Weights of a small GPT-style language model, trained from scratch on English Wikipedia: learned positions, 9818 steps.
MLP neurons of a small language model. Each row is named by its layer, matrix (down: output weights) and neuron, and shows model dimensions 272-335. Each number is 200 + 30 x the weight over its row's rms, rounded and kept within 0 to 999.
A block is one neuron, or neurons of one layer that tend to fire together. After each block is what it responds to, as a language model described it from the Wikipedia text at the highest values.

L11.down27,168,220,180,159,259,152,216,222,218,165,197,163,189,237,190,222,190,206,201,194,170,176,173,197,239,237,211,177,179,210,227,168,237,175,239,176,191,201,219,210,199,147,237,164,190,180,170,183,173,176,216,147,170,202,182,183,175,229,219,173,192,223,204,252
L11.down80,115,213,195,208,147,206,223,194,263,176,263,200,139,232,146,251,219,151,172,209,211,197,190,202,189,218,166,188,204,242,173,232,247,238,167,201,156,223,202,278,189,201,204,197,236,176,251,207,162,158,146,242,246,201,199,194,220,176,213,195,194,151,198,185
L11.down361,198,189,215,184,199,224,203,166,192,212,199,132,211,193,176,221,261,288,172,226,231,193,193,160,178,116,142,205,202,209,229,178,278,211,205,210,204,190,226,218,228,179,242,144,218,220,187,165,215,184,192,185,189,180,207,200,225,210,273,162,128,207,179,190
L11.down767,154,156,171,226,249,157,198,179,168,191,199,179,147,221,191,264,256,244,195,194,266,238,165,244,148,173,177,223,227,218,183,252,224,223,249,240,225,199,198,199,165,198,236,222,160,216,222,172,192,192,176,225,193,217,187,241,183,228,179,200,228,188,166,217
L11.down1045,183,194,195,196,200,198,217,218,179,201,175,174,102,223,220,237,202,171,213,164,225,179,222,196,184,250,185,179,177,171,208,224,234,218,222,208,261,202,211,260,214,240,194,176,185,196,187,152,229,167,173,298,182,191,195,192,197,196,203,241,143,178,189,202
L11.down1119,227,252,142,185,170,223,244,198,223,233,228,181,184,183,231,210,220,242,188,213,194,206,202,154,180,197,181,166,180,207,153,242,215,268,152,248,215,230,245,178,208,181,188,216,210,163,200,181,228,207,219,235,174,211,198,222,166,218,177,219,248,183,158,197
L11.down1277,246,267,174,214,174,187,208,163,130,189,197,178,211,222,185,196,218,212,194,203,185,189,218,233,244,163,185,228,176,202,171,267,240,269,170,271,217,247,179,144,194,182,198,235,219,211,185,193,175,230,195,208,162,198,219,206,193,229,182,230,173,164,158,199
L11.down1299,197,208,202,167,220,211,215,225,213,259,186,199,125,182,137,211,214,193,175,195,223,162,224,209,200,252,165,151,157,200,225,154,241,210,177,181,215,176,177,214,189,240,187,208,178,222,218,176,200,179,214,253,164,211,194,197,242,214,187,168,204,226,239,111
Responds to: Mainly and, sometimes or or of, joining a completed verb or noun phrase to the next one, as in arrested and locked, reading or writing.

L11.down251,213,195,160,235,206,211,246,201,230,205,163,272,229,189,168,271,195,214,209,177,218,187,189,200,235,185,187,169,264,192,197,225,216,149,231,176,152,146,214,197,169,189,168,176,224,229,223,209,199,251,224,198,251,194,179,162,212,180,257,199,189,276,173,180
L11.down413,222,191,203,214,267,176,160,193,200,206,189,194,168,213,198,202,162,272,203,179,199,183,206,187,185,234,224,212,210,162,229,268,141,160,169,198,217,196,190,159,206,232,205,182,235,176,173,210,241,220,243,209,230,212,186,230,172,165,159,213,201,230,223,199
L11.down417,186,223,242,189,134,170,167,218,246,165,214,191,183,162,201,171,166,257,176,155,214,159,176,149,209,212,180,177,209,211,199,191,189,174,209,144,254,195,223,206,154,196,245,187,231,214,239,221,211,218,181,152,229,169,191,198,176,160,239,213,201,196,249,170
L11.down505,148,166,159,178,207,190,160,244,219,129,237,228,207,193,207,193,189,244,172,178,182,183,205,215,205,193,177,227,235,145,202,197,226,228,209,159,167,214,199,238,159,213,200,191,211,211,145,199,205,181,192,249,199,179,235,240,159,263,241,180,194,205,261,180
L11.down860,214,170,250,201,213,193,224,210,222,217,194,187,179,218,157,224,214,191,159,213,147,155,205,190,194,206,227,244,178,161,208,222,199,171,224,195,206,223,174,252,167,246,163,222,242,230,238,187,188,211,226,207,216,248,250,152,198,225,223,194,135,218,204,203
L11.down1021,248,176,160,231,186,203,231,232,175,232,204,214,232,218,197,166,228,243,210,156,178,222,184,177,199,210,206,196,252,208,178,179,199,183,175,187,191,174,215,210,277,203,194,206,222,176,158,228,230,197,152,265,149,252,130,186,232,188,239,146,247,168,234,167
L11.down1170,205,247,162,182,144,199,197,250,211,240,142,192,215,222,196,196,240,214,186,221,207,171,200,189,187,210,195,191,192,176,229,258,233,175,174,241,206,212,215,168,228,145,201,152,185,186,136,202,195,148,210,222,192,167,190,189,168,173,196,258,213,276,196,224
L11.down1439,242,239,154,264,207,169,177,222,242,166,236,189,206,257,175,175,242,179,194,204,201,206,189,190,221,183,271,202,248,159,181,173,139,163,248,211,242,225,182,182,156,185,205,200,199,152,200,182,256,186,200,175,187,188,197,202,212,222,221,196,196,178,182,204
Responds to: Participles and nouns in set encyclopedic phrases that usually lead into a date or place, mostly biographical and place articles: active (Years active), born, located, census-designated place.

L6.down4,206,241,223,170,183,212,207,138,206,241,186,173,217,214,212,185,197,181,201,152,240,216,194,119,185,178,200,172,176,195,177,213,213,210,189,191,98,198,187,237,161,251,184,177,204,180,230,164,220,171,185,163,191,191,149,191,210,158,187,271,273,202,162,215
L6.down5,203,178,225,216,154,232,179,124,174,179,169,192,245,145,209,187,192,129,187,173,171,249,189,237,157,222,177,159,228,252,192,207,229,228,206,160,220,209,195,193,239,206,154,210,176,266,254,165,248,261,247,230,184,161,178,197,205,214,203,177,189,159,189,218
L6.down45,225,198,167,207,276,214,213,178,89,180,136,207,190,251,177,187,209,154,200,182,168,202,136,153,175,200,196,198,186,170,181,175,212,158,139,221,183,211,203,172,163,197,257,192,169,212,207,175,179,197,194,196,195,194,263,173,198,159,171,198,236,199,171,225
L6.down220,182,200,210,119,201,129,223,215,144,203,121,216,194,167,193,165,188,197,186,201,228,198,209,187,205,237,168,259,161,235,188,176,241,208,203,190,222,256,205,161,194,229,185,175,203,201,202,186,241,187,210,221,216,208,246,226,195,151,142,222,180,233,192,219
L6.down298,185,154,177,155,202,185,259,189,181,212,249,180,160,200,207,197,235,97,195,191,242,197,188,144,165,192,183,167,208,198,223,201,231,182,186,199,135,167,196,210,154,235,185,238,147,208,267,233,237,228,212,199,249,223,136,172,208,182,173,236,245,200,241,179
L6.down622,218,178,218,159,244,286,183,194,236,204,195,199,205,186,208,215,187,227,210,207,204,217,173,192,145,204,247,196,181,206,219,260,213,157,237,134,265,185,192,165,232,230,219,227,185,204,201,227,238,148,240,227,255,157,227,120,207,218,212,157,165,203,210,188
L6.down817,215,178,209,229,158,213,182,128,189,188,159,208,225,164,231,165,183,162,214,164,156,247,174,211,177,219,212,160,237,230,211,218,253,233,185,168,220,217,193,201,257,256,184,222,187,267,239,162,241,253,228,220,182,158,201,181,199,217,213,179,189,169,192,230
L6.down989,206,231,198,170,192,212,234,186,193,195,214,245,189,193,184,219,264,143,188,196,206,194,168,170,193,164,198,195,262,206,209,186,186,167,231,217,126,244,191,130,154,249,213,201,248,213,180,162,212,187,263,203,146,170,210,251,193,181,191,262,190,178,161,248
Responds to: Opening pieces of common words in Wikipedia prose, often continued by a suffix, such as fin(ish), help(ed), top(ic), cont(ribution), prom(ulgated).

L7.down1283,157,230,215,187,199,188,190,204,234,184,226,251,205,181,175,185,202,173,197,204,219,201,208,217,206,211,206,274,224,207,185,223,226,163,212,223,205,241,174,203,211,188,158,172,198,176,237,207,179,248,194,170,235,216,209,124,200,246,220,234,214,194,277,232
Responds to: Second pieces of split words and short function words in music and sports articles, such as list in Track listing, ength in Length, at.

L7.down1255,168,249,177,194,145,214,188,168,232,209,213,198,203,185,201,214,263,224,195,195,153,192,148,223,270,164,225,210,201,161,215,187,181,182,225,186,225,187,196,180,228,206,192,199,220,134,231,170,206,173,222,151,180,192,217,160,224,219,192,224,229,175,252,190
Responds to: Nouns and verbs from biographies and sports articles, often headings or before a preposition, e.g. Career statistics, Personal information, used, served.

L6.down420,253,204,278,173,213,175,213,208,168,227,209,166,197,214,202,261,202,184,221,188,196,212,229,225,234,222,134,230,226,203,196,280,173,136,183,203,179,202,171,186,190,174,191,190,181,164,215,215,224,153,176,156,189,185,213,196,223,204,225,227,189,260,234,218
L6.down633,221,220,168,183,167,215,199,172,197,195,188,226,212,240,190,193,162,148,142,227,162,173,169,202,207,246,216,145,158,234,184,206,256,170,253,189,217,259,202,187,268,228,183,197,228,206,228,184,185,192,199,208,196,229,140,212,183,184,201,176,193,231,198,202
L6.down934,163,285,190,196,210,166,205,164,228,196,190,220,197,176,207,235,191,202,203,237,133,202,207,199,231,156,199,216,200,217,202,185,186,220,189,128,139,204,153,154,237,166,193,231,196,214,196,195,187,160,250,170,250,208,195,220,200,195,243,174,195,143,195,204
L6.down967,227,183,169,209,208,202,207,240,134,167,236,253,223,186,198,196,179,208,202,209,264,191,141,167,251,209,193,202,185,243,179,276,181,177,273,180,200,203,194,169,215,179,196,233,173,177,202,186,220,167,208,158,221,203,199,211,258,164,227,230,149,210,219,173
L6.down1060,201,193,177,242,217,228,160,152,281,178,184,205,183,227,212,245,194,148,210,168,202,204,179,214,198,201,182,222,229,230,219,265,144,216,253,187,189,174,181,191,200,216,210,240,158,230,223,210,256,228,212,146,243,228,224,155,214,165,148,224,239,171,161,184
L6.down1117,167,172,231,221,200,220,183,132,198,195,186,187,270,197,191,160,203,150,194,150,161,195,196,200,182,210,232,184,255,193,228,171,223,197,232,205,176,173,232,249,231,226,195,182,178,244,214,179,183,185,224,205,179,204,162,155,194,209,228,197,198,210,232,251
L6.down1133,256,186,246,241,181,213,171,241,198,184,165,151,184,213,220,220,180,140,216,172,217,209,149,161,171,233,199,173,185,204,230,250,193,201,280,180,198,208,198,150,207,166,196,221,114,195,186,226,216,193,180,159,185,210,209,187,197,195,179,173,233,222,167,223
L6.down1494,207,144,162,283,211,172,188,250,193,185,183,234,185,243,205,182,210,213,209,198,201,191,227,207,160,207,173,162,201,202,239,239,220,188,178,209,203,229,205,187,167,162,211,206,269,197,196,174,243,171,154,149,198,177,148,226,208,193,207,212,148,256,289,201
Responds to: The last word of a field label in Wikipedia infobox lists, just before the colon, such as Binomial name, Website, Box office; also known in "known as/for", and closing parentheses.

L11.down40,205,245,185,254,198,187,232,191,197,238,197,153,192,194,173,160,209,228,220,185,193,180,197,197,168,169,182,203,203,229,182,182,183,182,220,239,236,212,223,240,204,184,186,220,208,214,171,190,275,223,194,223,204,193,187,235,213,212,202,178,169,166,209,160
L11.down175,204,226,141,189,217,222,216,185,162,238,196,198,260,194,231,188,232,164,167,221,146,199,239,182,171,155,177,227,216,180,136,188,193,177,159,114,137,209,171,168,195,212,178,223,188,242,228,166,198,216,221,186,139,193,217,239,220,187,185,114,169,209,190,176
L11.down639,128,205,169,156,216,213,173,124,178,219,211,213,276,149,185,224,254,196,222,197,180,214,199,229,127,218,201,277,210,130,218,225,228,202,171,166,166,185,208,176,213,230,236,232,158,231,226,139,214,177,232,189,219,144,189,232,247,173,224,267,221,179,215,234
L11.down830,185,260,177,127,160,179,192,235,168,196,175,177,162,240,190,211,210,271,223,201,192,179,162,239,218,192,212,206,196,194,243,204,176,163,167,198,167,233,187,203,220,157,175,159,193,165,176,253,202,198,217,155,215,185,250,174,230,236,220,230,219,206,199,190
L11.down862,111,203,198,201,198,176,200,202,193,209,140,212,196,217,199,227,236,221,200,132,178,201,225,192,214,216,204,193,108,180,216,157,176,227,182,179,191,200,204,237,158,153,208,230,218,203,173,218,213,258,240,205,217,174,243,233,169,209,239,203,198,280,186,185
L11.down1311,182,167,194,198,229,218,186,279,236,244,244,233,182,173,226,189,219,169,206,133,211,210,221,155,254,240,233,134,179,188,113,237,222,197,177,181,231,209,184,204,193,255,175,169,203,198,177,157,210,198,209,202,192,212,252,206,202,216,217,171,185,205,193,139
L11.down1371,211,219,218,172,183,229,204,184,196,187,282,186,222,194,184,204,160,214,174,161,181,189,218,178,212,138,222,224,232,171,185,210,246,216,187,197,146,227,230,223,173,201,189,230,222,221,230,226,158,168,257,171,188,229,261,179,190,226,190,228,168,133,175,173
L11.down1372,204,197,214,207,146,256,157,247,181,199,205,179,199,224,152,201,225,209,210,237,202,201,227,204,214,172,179,184,149,208,226,158,113,171,216,211,200,193,191,186,197,207,218,209,188,209,203,244,183,196,167,192,237,210,194,186,222,239,224,220,174,259,172,203
Responds to: First pieces of longer words split into subwords, often verbs or prefixes mid-sentence, such as em(bark), en(abling), min(us), man(aged).

L11.down53,169,254,206,241,187,204,224,217,185,167,184,190,218,180,213,180,196,237,159,165,206,180,236,233,174,239,206,247,158,237,182,191,223,169,176,170,197,229,228,154,225,179,190,173,131,170,240,223,182,208,179,201,162,143,194,198,276,186,204,239,212,176,224,185
L11.down63,220,262,147,259,221,176,171,185,189,207,224,229,211,139,242,195,202,229,172,199,189,228,216,200,236,203,227,220,194,131,236,215,140,191,243,201,215,211,170,157,230,270,192,233,211,153,186,199,186,142,186,229,168,149,244,214,189,212,187,179,182,232,227,210
L11.down115,163,198,175,190,167,169,245,179,213,196,227,233,180,187,191,183,190,211,197,200,162,228,243,148,200,245,180,229,202,182,233,218,200,120,228,183,184,236,195,143,159,281,254,218,199,237,217,177,206,164,179,177,204,165,220,197,169,210,162,199,224,91,263,177
L11.down185,170,189,218,191,176,211,181,213,183,234,183,221,191,168,204,184,205,206,203,240,222,187,176,200,234,200,196,224,192,201,199,191,100,176,216,218,202,252,228,150,232,220,184,223,252,187,258,194,184,132,251,219,183,205,202,219,232,184,218,245,181,205,231,223
L11.down520,209,174,181,171,201,162,206,192,203,172,231,152,170,198,194,188,180,178,200,203,243,199,198,122,194,250,196,191,173,234,260,194,202,203,186,207,211,182,189,219,196,145,209,167,201,182,200,194,171,223,171,171,211,250,209,186,273,168,213,133,228,194,211,198
L11.down955,135,178,271,192,188,152,175,165,237,216,202,212,207,191,203,168,263,204,199,239,236,217,255,201,170,200,180,236,192,186,194,220,169,205,196,236,144,252,184,190,197,202,194,203,177,204,205,167,181,201,168,237,223,203,205,224,200,230,179,234,234,220,257,270
L11.down1149,186,180,216,193,213,182,230,268,220,193,195,212,170,112,214,210,227,244,172,190,191,199,188,141,234,169,201,183,174,189,209,203,174,128,162,190,233,212,214,186,204,158,216,183,212,178,212,238,202,196,184,202,195,241,212,214,224,160,142,235,194,208,177,230
L11.down1394,177,233,204,222,236,201,180,267,197,205,214,207,228,223,240,171,173,184,208,148,156,196,254,182,250,208,242,203,184,177,198,196,168,202,167,151,228,193,190,165,187,171,190,209,129,197,259,234,219,248,210,246,239,165,245,260,192,253,214,186,199,176,287,205
Responds to: Word-piece tokens that start or sit inside an unfinished word: " b" (b|owling, b|ronze, b|asketball) and mid-word "um" (instr|um|ents, doc|um|ents, cons|um|ption), plus occasional sports prepositions like "for" and "against".

L6.down439,184,251,226,193,204,198,177,187,188,206,225,203,231,179,196,178,234,182,184,169,225,191,216,183,222,220,170,166,202,225,189,184,216,213,197,188,168,212,217,148,192,235,207,164,182,199,188,236,233,198,211,217,198,189,160,189,193,192,203,233,209,177,180,144
L6.down443,175,214,169,131,194,197,172,171,227,173,213,207,202,182,122,197,197,185,153,187,212,107,215,243,243,181,192,213,220,190,214,207,247,193,246,165,209,227,244,209,242,198,220,202,180,219,183,190,243,146,229,190,191,197,209,168,220,190,221,166,187,210,207,194
L6.down601,201,211,203,138,203,231,189,247,245,157,231,228,168,248,173,211,195,169,183,233,180,209,230,185,241,182,219,168,222,156,194,187,211,252,243,164,201,217,221,210,259,169,256,192,207,246,177,170,191,186,172,204,180,218,166,171,183,140,189,109,190,217,156,205
L6.down618,224,161,210,203,167,217,146,126,172,208,153,207,247,176,197,187,183,172,204,182,192,218,189,203,186,217,174,171,252,225,228,199,255,237,222,156,197,203,189,165,236,202,170,206,196,270,239,197,236,240,227,209,156,177,181,201,186,210,199,174,178,170,189,240
L6.down776,228,200,207,141,209,227,239,197,187,178,265,205,181,219,189,212,154,168,187,187,177,189,200,206,210,113,212,174,208,162,188,256,182,202,192,184,151,173,212,231,177,238,220,203,237,221,282,205,155,161,236,193,146,204,235,208,197,209,154,156,192,204,149,168
L6.down1246,210,202,199,226,211,176,149,202,185,210,206,195,220,174,205,172,216,208,186,171,189,184,237,222,228,152,146,201,193,151,227,232,160,184,223,242,211,198,235,204,161,183,197,195,189,217,197,197,241,219,242,217,194,181,188,187,182,182,196,244,242,165,124,200
L6.down1248,238,181,194,229,169,216,169,159,183,178,173,189,223,190,245,173,201,168,207,165,177,263,205,188,167,221,200,156,242,230,231,221,244,210,204,156,231,206,182,196,240,223,169,221,197,253,229,174,250,248,257,213,185,157,202,176,198,235,204,178,202,180,176,228
L6.down1402,161,222,243,176,202,160,190,221,182,249,196,200,244,211,185,216,241,188,194,235,224,206,226,178,213,245,129,179,179,239,156,242,200,205,191,218,221,166,204,172,205,175,158,142,249,199,195,210,197,183,203,196,229,231,226,211,186,179,177,198,216,193,276,192
Responds to: Short opening pieces of longer split words, such as en(hance), di(acritics), voc(als), ac(claim), and Romance de/di in names.

L7.down1158,180,178,182,219,225,214,244,237,183,183,197,211,189,178,213,264,210,214,196,222,187,187,203,170,210,195,186,246,148,200,252,219,216,178,229,220,189,213,247,206,153,199,238,206,228,189,172,201,212,221,183,141,212,272,143,203,195,219,206,201,239,197,226,206
Responds to: Word-stem fragments of common verbs awaiting an inflection, especially describ(ing), found, result, produc(ing), affected, and colons before quoted speech.

L7.down135,205,232,171,244,206,174,159,233,154,178,209,181,125,198,212,187,165,187,201,217,206,186,211,198,206,173,194,163,150,172,177,176,229,241,174,211,241,228,147,247,200,243,226,208,198,203,180,209,247,144,181,223,212,212,188,187,274,230,199,197,173,214,224,185
Responds to: The words and or a comma right after a noun in a list or compound, strongest in short descriptors and headings like singer, songwriter, actor, and screenwriter; In popular culture and media.

L11.down126,186,255,174,179,249,207,214,174,227,208,134,252,215,200,220,244,193,219,219,186,192,221,256,175,219,180,244,237,139,173,192,219,191,170,246,220,283,237,143,205,203,226,190,203,166,202,185,185,244,282,212,188,176,225,186,185,240,198,218,180,188,247,198,217
L11.down269,191,233,271,206,156,197,168,229,165,223,226,214,239,166,242,174,231,184,182,199,253,193,182,222,203,228,238,171,192,196,192,194,245,157,176,168,185,153,220,159,175,198,184,264,148,164,180,202,155,157,242,227,245,222,131,199,259,154,187,188,176,179,237,182
L11.down398,139,180,154,234,257,150,204,164,193,223,185,214,154,202,176,212,172,246,203,166,229,235,186,171,215,157,259,240,186,188,170,157,198,176,226,190,206,228,192,191,201,195,197,232,234,119,240,133,195,163,205,207,202,208,210,139,209,240,215,222,248,170,244,186
L11.down452,213,227,218,226,215,107,211,183,200,191,198,204,235,222,211,190,186,195,219,147,237,215,172,191,214,172,210,106,180,215,236,240,133,242,192,201,148,203,162,219,174,165,174,222,198,174,165,230,201,222,209,198,207,230,190,227,190,182,163,202,224,141,172,174
L11.down733,243,240,196,181,249,183,141,148,187,248,239,199,181,177,198,218,239,174,230,173,255,187,229,183,193,152,203,222,203,171,242,175,166,215,167,225,179,203,197,198,143,214,140,211,178,175,207,189,170,260,186,217,204,221,195,185,196,207,216,187,188,194,225,182
L11.down959,170,209,177,136,228,200,190,247,202,195,226,250,175,209,174,188,178,233,181,173,230,201,228,170,209,171,146,205,224,170,166,195,241,223,138,203,203,207,172,239,165,213,222,217,214,171,191,180,239,176,137,159,235,230,199,208,227,265,225,124,208,208,245,184
L11.down1232,257,173,168,213,194,218,221,188,174,267,246,174,184,223,184,142,211,172,187,184,236,187,231,217,199,231,188,222,213,225,176,148,181,136,185,179,206,201,187,150,187,182,193,231,162,159,180,172,183,186,229,247,204,195,194,178,218,214,218,209,198,238,196,205
L11.down1524,209,202,255,186,198,174,143,205,255,201,217,236,150,229,232,200,194,259,207,243,219,186,228,216,245,231,177,206,215,238,167,214,171,187,204,226,175,228,182,241,189,219,252,163,175,202,165,197,224,166,182,179,204,205,240,238,196,211,205,192,176,204,266,191
Responds to: Token ending a noun phrase or list item just before more description follows, e.g. "also" after "Italy," or "States" after "United", commas, "which", occupation suffixes (-ist).

L7.down246,249,182,147,233,199,199,214,208,161,129,223,210,200,203,206,172,173,163,202,221,158,204,198,221,235,233,203,187,224,224,244,261,235,176,251,205,202,173,163,172,195,242,145,185,246,211,238,196,279,161,182,186,188,173,207,157,187,181,217,211,246,189,203,195
Responds to: The token right after a full, often multi-word or foreign proper name (person, team, organization, place), usually was, a comma, an opening parenthesis or a table bar.